config = dict(
    n_layer=13,
    d_model=832,
    norm='layernorm',
    norm_eps=1e-06,
    positions='rope',
    qk_norm=True,
    bias='none',
    init_std_up=0.0159,
    beta2=0.95,
    weight_decay=0.48,
    schedule='wsd',
    decay_fraction=0.642,
    doc_mask=True,
    steps=10048,
)
MLP neurons of a small language model. Each row is named by its layer, matrix (gate and up: input weights) and neuron, and shows model dimensions 176-271. Each number is 128 + 32 x the weight over its row's rms, rounded and kept within 0 to 255. Numbers have three digits each. A neuron's up and down rows have the sign that makes its largest values positive.
A block is one neuron, or neurons of one layer that tend to fire together. After each block is what it responds to, as a language model described it from the Wikipedia text at the highest values.

L7.gate1301:106116156143100108119142163122195202069162128101183203146083133114059143163176135121082126130163164215085136121110174185136072153066092147127090164127218175176115095149144213072126117110195175130075119123087067137124095102090176080162194080125113072190120144094135068108127155164133121136
L7.up1301:163101111105064125146122117184181129135139080105128108128180092118131107121097159093184143177112155153128119121109166088142121133114179109099070082144145154153135192127180125086093102124141119162147141109155155131115205157080091153128168147115175065091130166161166123134111150133120142100
Foreign proper-name fragments. Mid-word or final pieces of non-English names (Mirsagulov, Torghut, Ruud, Ismayiliyya), plus country or region names after of/in (Syria, Mongolia, Labrador).

L4.gate119:126159129122119122193142118162098051137122047122157126085156114070107163124214119122090180106097118110092093144140137144157048117093110125138131111114072142139115128113115097113125132113143131146112117179142131143026122119079107119148128159120140105152125032197150074125066166153159086120
L4.up119:168164112094148071156112139105132127137036186096097117140151061137114134115125132176030141084121136099064105143145172134134113106130128127174136181163143083158152127136178120069116109058112128110164167141145098160155096130139184146126194131083188094127117123102128148135107151140074095118
L4.gate138:143087116077117121102154114213094104068144083095179152097139055169144141195139120096129086142105139170109119148170095208138146097157107121090138100177150147118139160100128123141085104158148116144135135142099141132109154087128079108091128111144081130090132121136154140145104098203085133152
L4.up138:195122153110128076106116098128122096101111107109112120148152119146122057197094191129126087065087129093178138134155192124191155160122179099134193083151103080140118172131161100112108111099162117194131178097196148096118158161142101076128076149094142177151114085103098127152192154086123096125
L4.gate214:131139145092102140106149154130142130098129084117136122062146109098122109149151102130092158126130117114146177173155087128126145164151104088132118099121157117143191110108115184147159157174104145131161123177137183067100084145174103137123145164126140132086131139150109181162163126165111153145
L4.up214:190202075105059171093172109223124171121092153117143112144167157130116168111097122142101160116089072118198079086165131125096115096110177104177080123108116107144128121125138114179125124128139127154150155192179203128113134130161161132126106098162113123110121153133175093104119196129064104168
L4.gate559:072158061203138088195200116141126109097135111157223154153137158164091120174120134121203139172126108167118096143116128111145101136093145140126130121135126096065169113130128116097153133160148153187174173093073118152129126084166129126169134146142048107204122150115120096187066159093091137076
L4.up559:097115116141156086097133158124121108147045146133135166152114092166185129117150100124116225061121098150163122111160054206088171074073159126101108109130080135163136142053111129140093127127163135105132103091150104216179184123133156096080158123154135081157099111113119160162145171128093115150
L4.gate1027:128190144121107092137174091162144133088143073159120096101154088141117127111154101122079154179104179153053150148139119142163069115116109115164139120195144174168075098149129120139086075165171081179182166109045135113103110145055088135122181163167016114124054073127101118138145132158109159123
L4.up1027:154171092035121137139123092080116111067112107101123173135180124207086107133122129094145087147120096149118083119122044137143170120143163163141133138095121192164130136163088081141105094146100134159092098103097097156128097136119141149151165183108079099123145078192156131114184114132126148179
L4.gate1141:139196126110083138212134144058127082153155081120198134163157151084139108109163143082111174171114142182176205116182172162163136140148128100165093042106173157165128063138116180085163103167153109155180107175092162142122119072131144130151116093117143072122118089131084100116080090148123100109
L4.up1141:145099119129187188140147118104043161126070156076153098125130133159112148136129182111110141149125208173097081111117129138111156144154152142123109141202151139104124105129167127092126159168136158140123134128083095130126186148163088121135122167122136110144169166134118111155158125103177152127
L4.gate1444:092153170104113164095093143114119053109103112075130069144172146184142126120152114110188164130112152138149120131146139090150141167103146162184099068107155142077086117149116185109094089144166202142149173170127144092130134067128115125217142125150133079111094154116067090143076098114145178040
L4.up1444:142134166159192130110172094094168120078172117210101062145136141156084144184103117092152158170147154135139089200120120124136132132126185154120082114076171076052096162135084149115159095113160141133080150120110101058101109173204128187106132117079114068155167185099099153165138177079121192088
L4.gate1975:198115086131146133077132096114115134162119115129082167175119104121062116127121122142112101096127104124136154156098119169137079147117097147171190125073120158120116092097141097103145104135145138142170115129154089094114111172178148125148120127127070100110097123112135085150133165137111143105
L4.up1975:137123112074172107107158092184146203152130189114108134156091076170149120147144063096101180108132188197101210174125111090161079173104108141105109159128153175127110086150088140144119145075135166108153167188149102143112149146145115150084131160160123060173086054129151098098110094106117108161
Mid-word "at" in names. The word piece "at" inside transliterated Arabic, Syrian or South Asian names (Hay-at, Rah-at, Q-at-na, Golagh-at), plus the space after ″N in coordinate tables; weakly, first pieces of personal names (Nat-ividad, Krist-of).

L7.gate1780:196157108116103137126113161119116149113065129146080170133107109147065146146109173108098107093118163075171155093052086114171127123119114100125200144158163146135174158182135159166152088113134119168167179139132100139151150145149136155138147074121106102146100137096097131096088106111104113151
L7.up1780:136130177133157127106089110107093138068132147120154124097123156150104125138150117086064130129142124147065164140114168117117107161120181147154088087075044147083124124058117162111106105100134129171180105139113124030117189110150150130121126099130103131137140171151142062131140116136101196133
Demonym suffix completions. Fires on the final piece of a demonym or place adjective built from a split proper noun, e.g. Panaman-ian, Gamb-ian, Ira-qi, Wallach-ian, often before a noun like government or footballer.

L3.gate14:135157127120185125176117123113168120133065032178187128144123145145091182167117139137100125212115178151112166123122091169111071140105152120100197138150142097163093083173058142169103173242174077128138137124087170119131181140086087113156129161143063179132085115103097130138139078118156151089
L3.up14:073116079131151141221045083111145111151100100108140118153097086136082120141083130155124107183168143132100154101128072144138066137142142121148131140106104108129080102114104110118092122159140128106147124162155213129115196173126142150115174095106138212152131174105062138080142048103134118077
L3.gate572:147155128102158141145153117150126140175154183146123131107086142132111181108105137138097180157161136129080096100155147077147129138153163130128144100125141150106150136158111129124092167162126122084158173086149149180124139133168167071184109184176159143107098119113088085157159143131132116124
L3.up572:100101077099119098144096131131141134168106116121083079150129123163088091135134148111120130153140103173044135151149116149108076067117110099163102108096184126160110127136090131167152130164109118128142122121152142113130096157124127177133128091165051084180135100054061111041137101193126126120
L3.gate639:208125160135118171144143137139115105110099081107092148115141174140166130130162096146112123162185129145147098090125105095096044119097142058099119118102082054132138114164116129073155110172127124155115146150102135140163121072160123120203160115107109157110149081150122147102159098129128145125
L3.up639:124114123127125096108123149073154114119086122103095087131138176179152081103137171125111086097139129114121135166158195107121150080122078115098089103148169127136140121130144096118137151088147134143079110113104130130118110112180195132083156102110144124131156126130117114136111076160146142115
L3.gate868:141153128150138082206124154126071090130096129104126110159119143105138112119150148193090118133179152100166122117113125168121118127089103070079105134148117090216076102125045193163069137162084103161109087127110134120199176090191141147125143145120066177134203099121131109076112041120162141100
L3.up868:128084145205154176140111096100160050198134135149097128121082086126180131085117170127092149144103122128153111133062148137214116108146079098135085087110164054166100093102122112147133146151139085088135118194126061091129105171123182203137106148120124132100103073162111159101150117149094133111
L3.gate1215:158092083110099094146118144121096118150143133142159118140163096108104205150144114149137171153147118140173109094150166131124138128168132095102207104082143077119105142084072137125125096157165132085077093154092140137078141109165097141144119183157127093080116148132101116113146085096095112100
L3.up1215:199165125133185135111151108112144123194180164167149113130138255138144156134112158143142098137107207123123110145075147167124096130167206112154117140138117053074047078136074118083131141132102146121155179125068141112148176158123116131119122119090085062124153146146100157142184152125149159105
L3.gate1285:113109167096127126109111107109077063108135181101137123175099207137145136110142136140184093103130146152081149135108154130083179129120108182136174134125152057114070146142173174196136160160140086114149103084159136148109120156154106153100122127148133120099143186169170152105120190110118076157
L3.up1285:071190191126151163145104101123110136138184132070147122110094124105162113089183129120100147122088097129152109079127128145121126072120118058126084105110122114175087115073186130116099171136153107131120130151180109144154147122201146096131068102131178190086204118080123134090179095159142122083
L3.gate1714:164155148133113073083126120060094102155131052134075162120102151092178198135205113135110118128195179166092169085144094159139114126100132101091141131116140186121187124101082183147123149105126157126044155153125148078171128159124116127140086156197154081098121188148104111121108159104163128140
L3.up1714:150147154214090146154122157203142130115165087126192152094227110113154093079165136121115178098130147169068125149214118105122134114066082111152161100092138120156190126120114103045168145086107113125155136179094175118109103145157127126122160136126162152166111116128147043162188132134141106126
L3.gate2076:158140133166144106169155102154134131181100147108130134084132180076180091129076150107081096152122122098127122143100147150178124122112145117138112107173160120148137188163065156128137155165095154164109070148103073115143168146147179159103118169149076173114138120140101095088122124168170092135
L3.up2076:070165094134083150153154090182119095170115128122172111166139145151203090201124160121110143170215121115138150136145154110149164089169162076160143158130119149119098155119092177082172125125123150124168173133136152161092134152047164134132144111137064121106158094153166119144062048142096086150
Software and computing nouns. Nouns such as code, support, client, data and system in text about software, programs or networks, plus scattered hits on of elsewhere.

L7.gate1619:084105151102136086131125181146097135102161174130142108087135100120128118159155131051119122185111110091117102116172200115172144128126126111129156064177129074105081084103147161123102117139112190113146086099107113151083133079129036122094145089147116111140199098136148166121059120196108071150
L7.up1619:175126097158124062100158117170075214140098098125109152124108139128099102173113137148150143130103101136141078165107148119087144151082159101140194130077130079146127130157102130073136141097143094173128140093118136116125134053050140151184066217138106174136106166150223126173150144115114138186
Foreign name fragments. First word-piece of a foreign, mostly Japanese or Chinese, surname or place name inside lists and credits, such as Se(ko), Sh(iraishi), We(imiao).

L4.gate768:135175138114129132150160080126146080146117122127150093106154177153086121110104122154140096153118114183098106122084113129151103174122104110093150135089146136125148106179108164141130153178065144092141136158118127135128172142152148130129126109153157121119105145083133137134159110129127078135
L4.up768:100120136102105106157094104096181139182137126122176162120099120153117164082129123148152105109156093084111106150100144082048110147097171108130141123157149124174146149113114086124045139100099133138117123087124054106149107146094160071097096123200117148134130137118188153157164141148126181149
L4.gate848:115079115152062081107153138182182166063063137143055098139154145123134090129115162094096148163096099088154145154129125130146127149133094182087111124152124200225083160149131119143093112120112155162123134137099097114171184127109178080054174116173131144117146134138173180097118167139116151121
L4.up848:128102119197170181068112111134161145140125144153102097121137122129138116154137131108029081222111169156158179106161124133116185125154217211154116110160144142128143088115099169107099133163130058129153127115084114021084179126068162085128142047157156137147199107149147141099093070125124124162
L4.gate925:173119124154086129103180115108147193135137127125126103139098071100165122126147135106123124094149138098094160153100118157125119104161100105120082139202139079205101079105036149131133082097123101121159155115043106124108173135130160100046171092150175082064167146158150123086115166163107081155
L4.up925:152104114137112133149176137085116129113139087154090105135060175163087103102139184113115110141197156075141134116103125155157164074164195191152144131116147102136140101148093151143070102133165126163151133134094121046116122106093175174081111105090153160099150177118147171101132135135105152120
L4.gate1138:139165104109057093138100144090141158160148156115116125167151107123115118153138121090149163095070150133131136161120096133071121140188046045101097120093114134150114079147090108180119094129052142084119117146114098103196099129148105135119110162176077126133101124174134167116103127216085089120
L4.up1138:178081002084149086158154135138107107126194106119149109141155141073163140145112097138105092125107109136130137122101090109148115116130159167109183153107137084094139075166153160142123113171147086106135159129095181132123129154157090183130137129156072120080139171155138163142103098115165090100
L4.gate1423:078136058145152114122142073126156108125041097182147120118113129170085096145145138132125160113073099163150106152124146134146165096153112127160191098105153128127098117080113141136146092159194154140118136143070193110175112095047141143074089246111106185091146114099153160134164136104073101129
L4.up1423:110107123151121134089126139188125128159118157118137104098077103076119144169140136106141080171112141071079159105146180137123193186117147142146119084153113027056094152108109131159104086116149109156137156127173114130105096159151130078058160098068106133101050061169161144091057137148085061174
L4.gate1908:129102132099060058098071113123099137088118100135033076148114150114117079171192133095143165144165094149087164173133088123076127156134111126099138036135105074110107080143117135117137111149084166141131127151053082084158149081133120153147150146169041117103116113211113147101165110108132063202
L4.up1908:128186180125110117168153074110201171115157067139051080081142098066102185119103165127106095117147109154091145123098111102153143074053090155191126126134159098105135200119063111141097138133099098126116134140097096170186140100139062056093176135141087127114132129069172133158124128205140188129
L4.gate2162:051126117133098083076151077136198091096117126114101114130155150145094098140187147100137111097159070152155115131149160105149135140182090090154163135177150115147131086108088140134102100090129114186133094138111130086136119118125197160074193147114119144091129197142146177139132132159049170103
L4.up2162:173151139097157132148166130135079178145176115200088066159150090153104073170207162062110078131102139111123146134101152085109135154168140133132117167151103087134117082135046152077110080144146147132132147057102081136134147112202112068126126065111139132158143081156167199091104109125127120123
L4.gate2194:128138110103152074113139132147162145174180131138145096117095095119095116094161146117078100174167136075119157121155159133181147130191111132154137148171179102129076118179113157109082117122137092127126123092135153136078110106161049154086113115103070095078102108126127127137105125130104082134
L4.up2194:156175098111147069122165124190151150154156113106163153138076124113095166147180162134103133126130108086152101105172150141155116125139110102085140155114187152120081114152094110105148131095167092176117109112147143150057125101135078150077087135028085103086138125131155162126138095175086127127
Media production vocabulary. Words and name fragments in articles on films, anime and games, such as based, directed, player(s), production, and Japanese name pieces (Torigā, Mitsuaki).

L4.gate329:107091124170047162124103130173185125072121123066109165183145140141115135118142154176129120124074075064108148176064113144138158102133162135139155153172144067143146095133128138080154137147146078108164118121130126116153083139150071137126131140182157118097143183123090185132119129124171134146
L4.up329:094152175123176104125093175085118125149058088098125143142140102156154111150137133139185114106206106163138100122135159122037141131092145174190117135119141147107115131173117145117117103114180096114153110098147115181122106179128158144179116131126162115121111111131145097160121174139119096139
L4.gate538:116091108135113089121144109094168102112061128105130154159136147104098115132071117123065126158079122167162150124073113129110189152135145158094126132167109165105106183056174095116173129170091166112123143149133117110158170138177123091109191142109112123124099137101150158094139141143125140135
L4.up538:161090082082138093116130119130106181103099155172159172154156122130111137129141133092119117063167097131085139131159141145131186150212137166154080102136119102129090095110110099122130103097173111126117087141158158081104089143095133119157180216123133139171094181051153107119076124068107092121
L4.gate668:132069200126124156143139095114197100162131127076135139075070136138097150130097131105098138203116221111056199205124081093135187117146171071130157077208118131165106087135164136172114156146189123159125122209116165112154139135077136136102213100134136189173125092113109122101150153112131122080
L4.up668:103066162138096074144123091081140095109100122105118168138139224108076143141117089103107114137144046150139116158152060152116073102138127160184126160134162183126160095099173166099116127158126095147162148152126118177146102044068134137106146137161151095179120095117135073096177174136130150141
L4.gate921:142103146130062142122123083141110137187114129194071110048104112135158077090195175148129106120133146111126168109203128122135092144080146154135154107135137159162064143082102082096156107102101141183080163142171107142156077168057124163125123106060156170122168081082151079135128118170093123125
L4.up921:090078057099071114177123073101165110136147104151108129136146113135113118139166143140123125169110133136137221170210096089152118113111173125150153106114145083181121144137063102100160123115112122161080139107152162209062158156178153190151109190149165164121131099112108126159163105133142084135
L4.gate935:129052125097120146121168095127126138057062108060125136125128163113098169168121184068083087102085127148137119101147114115093162064069164127126106118173148106072144129145093169139104069157092140136071151089120139098108079106157134109123158172173101109101139133143183143154128148142082114107
L4.up935:102143098059126105130130137168101116168164133099110061110163140114109062161146113100161114132106106168132108103117134109100130068176124193088181066161119134137149080114102116149086102183129122139110159103118134130180110153164113063167091162142135112148128115121123143179107101130093049109
L4.gate1087:153113131124060145149100179180115104116084111106164138107086149106151100143078136089186130128105143171131134206171112122084160138153130093127231073184103135045156082126088182079201090080040153174103155127073105062037148167116135128104123060122103103124138146155068094173136126089111150112
L4.up1087:101110181112084148172127100135109134144080143160088075081098124118117106143096138117182090114114125229078127121146078132086162150138121145127176107121071199132183103124116105031199112152073152107147143095085115149111145113149156101069130117198157096142082173114114121095107145045137101113
L4.gate1812:100159175091120114096144182173177077133140147131098114172086067116177170196196108105058192122152136116126156068102093108174166128156133164093073128094209107115119118123137135120128119138119144116108082094156142081126171130078095106094176090167148055143144116149104131131171146134127107177
L4.up1812:163160161074145137079110105172157090130102137152110162124116146154128128184147116088190117103127078105124079091191125177114124096079131185126139095217102120124168125142112123086141102115086131148114141184144116127074083084120122122160123174128071109125106125069141123122119159074155107132
L4.gate2141:099116122167135101110108142202128141104156115154129115091151111102123102148203172105129079104143076108156183112130145125160133141126115145164101162131117124123085137130127099087135068169155121151118149126150166093114117083102107132104095137121083155149055148139157129081107187167084130109
L4.up2141:123176132153119046131097091204117175185161134121089135056117174114130113081121172174134108047089097068112125204110168142167122128099100141099147172134129155144105167105079085138137129128130083167144134141154144113096151121145084126060135113071097116125141151179086155118136157110117131131
Sports records and name fragments. Rank and role words in sports reporting, such as top division, top scorer, Premier, head coach, at home, plus name fragments in tables.

L3.gate175:185122118133148065105135088093143171152121125085160167153110173141126177139098108108132132105125170083137110126174135108123144140140158170125148163145154078080115137153174196136143119154087078116119093113120155127116153136138172124113124115132093156174020148158088172076138134130117093195
L3.up175:161111084144119108129170128150143105130117136152169127158135129152155192092155082140117143078107143078102141102130084115113155083096127100115221166119132115149087104158163111098153131098118121083100139048148097131073105158154085113134190087227178116100128120120122114123097115073073085141
L3.gate290:168121143097125095168093116125069109077137075148097140126105142131073156136172177132126147166113185111143138166118136077111135092064144107111154158151138065054186146169117164105060104155135129135088086142136186132169135110097116169151136164130087199097172068137157088151105094147150127128
L3.up290:106088120155083143132035132085133186127106099120115149114164125093110104092081137116139080170132053100088170143109115161131104124097143219130102169111033117107132195140160116145065145155105096156162080145160120154132153161099142156133054130088106115108120058138086159178124078167155095143
L3.gate823:183153108126099103119164126104158152095144114063140146136157159140143198133139170141112093108128101192065124163190109137158148153170114160112141127157116091064112187147156193137160088133109110187146096084089073143111105098098101103143206111098144094100054096156137123106125124134126118143
L3.up823:138120122124166144149117169208093165137160181165083069143128118151169107084176125134117136161054116120219141159089158136144086126139165126157200186163165183108162110103175085086119143136134100110092069145113073111087086163148104105149179159187142166119125147145166192114127162155106109114
L3.gate1312:138134163142099156093138101122083091131171203186092176120119165084149172104134121108108149115085165110153149136143108142107157135106110071124183110151120109130070079080102114166059158111107065100104159189126203094153170148113090158155162199134118173085116134112142090121099136119152071154
L3.up1312:100083111177168156119139161125093103115107173102172184156097079110172124168121144139086103172121099110140113062104166119103161118141143201109187141127183133124104088150172147158141100153118096082136155178166085136113044129148154120105142159110156151138129158084158156125078097161099083126
L3.gate1814:107137134110135152094160086170157140122117183089135133156100153080136091158076096108140100162206146187049126185175160142085092111085160169113136080121137101112137142109159137122137090130110136145164172120101083112075189107163163117148104033130134127132044167235161137139155113135119162102
L3.up1814:108134144090127136088132066084129130136072090117149104099144100132132130145096054123104133163164144116070160157146099075108137144056150126119154061107149094152120163120105085116129101177146133120165185125127156095106136101087103111142106139087134128133072113158067129166134115120159152133
L3.gate1850:173169198123122112132143132097180121135155097093129163188117102170144130156139123108103115145133162126107159162169103120100130136077169097136119125119104151061155137122145156090140081114110133167161164144148105139145133067134099120119143124084135138166072130110169090059118110108123106142
L3.up1850:128114193175159170179095137127140147178192097129156180170108098168103134121091142131147114205118104121143178146153079112109135108111126145124112125150153092060169124157113106087090149137099134176134133137161120133120130128137122149114151114093126188174100155128084113132153107096158105070
L3.gate1950:166113123106136136126118096082128130137099072123128120181123132137094126101113123119095123123078116150099151149142050136114120111114163169084141153182139070106152118110112162113096118194108088138100180138154147134135153125156103193129134138124081116121123075146102139080103111134136086106
L3.up1950:117153135115052066138125138119066130142157156148126139091127112150098169126105148124130098147152126122103161137077153122112070072162168087127123105116104136109151135157172103126150046108096175206157121220105142131101194133175112123123208111140101177051093143152080123145126139141091157181
L3.gate1988:182123137152180116161138098092109109123147150147117118137176036137087149149124142141123142113150136100085166207168156116073085157098061102171112137126151124159176123130124097041095139157078128162107145181096191135092111155154155183073090107105158175133211143085139045127112109174081131126
L3.up1988:152101113168106140139099089078110131079162153115163179109169108095167156142117125139114116182130130120117054124164113126088118113153159119140154139119104140125147119090162127062106111116113168136073128149146129204177121160092143213163149122143175134129147092128102055144088151139112146101
Rank and level modifiers. Adjectives of rank, extremity or level that start a noun phrase, mostly in sports statistics and results, e.g. highest, top scorer, best, last, total, High points.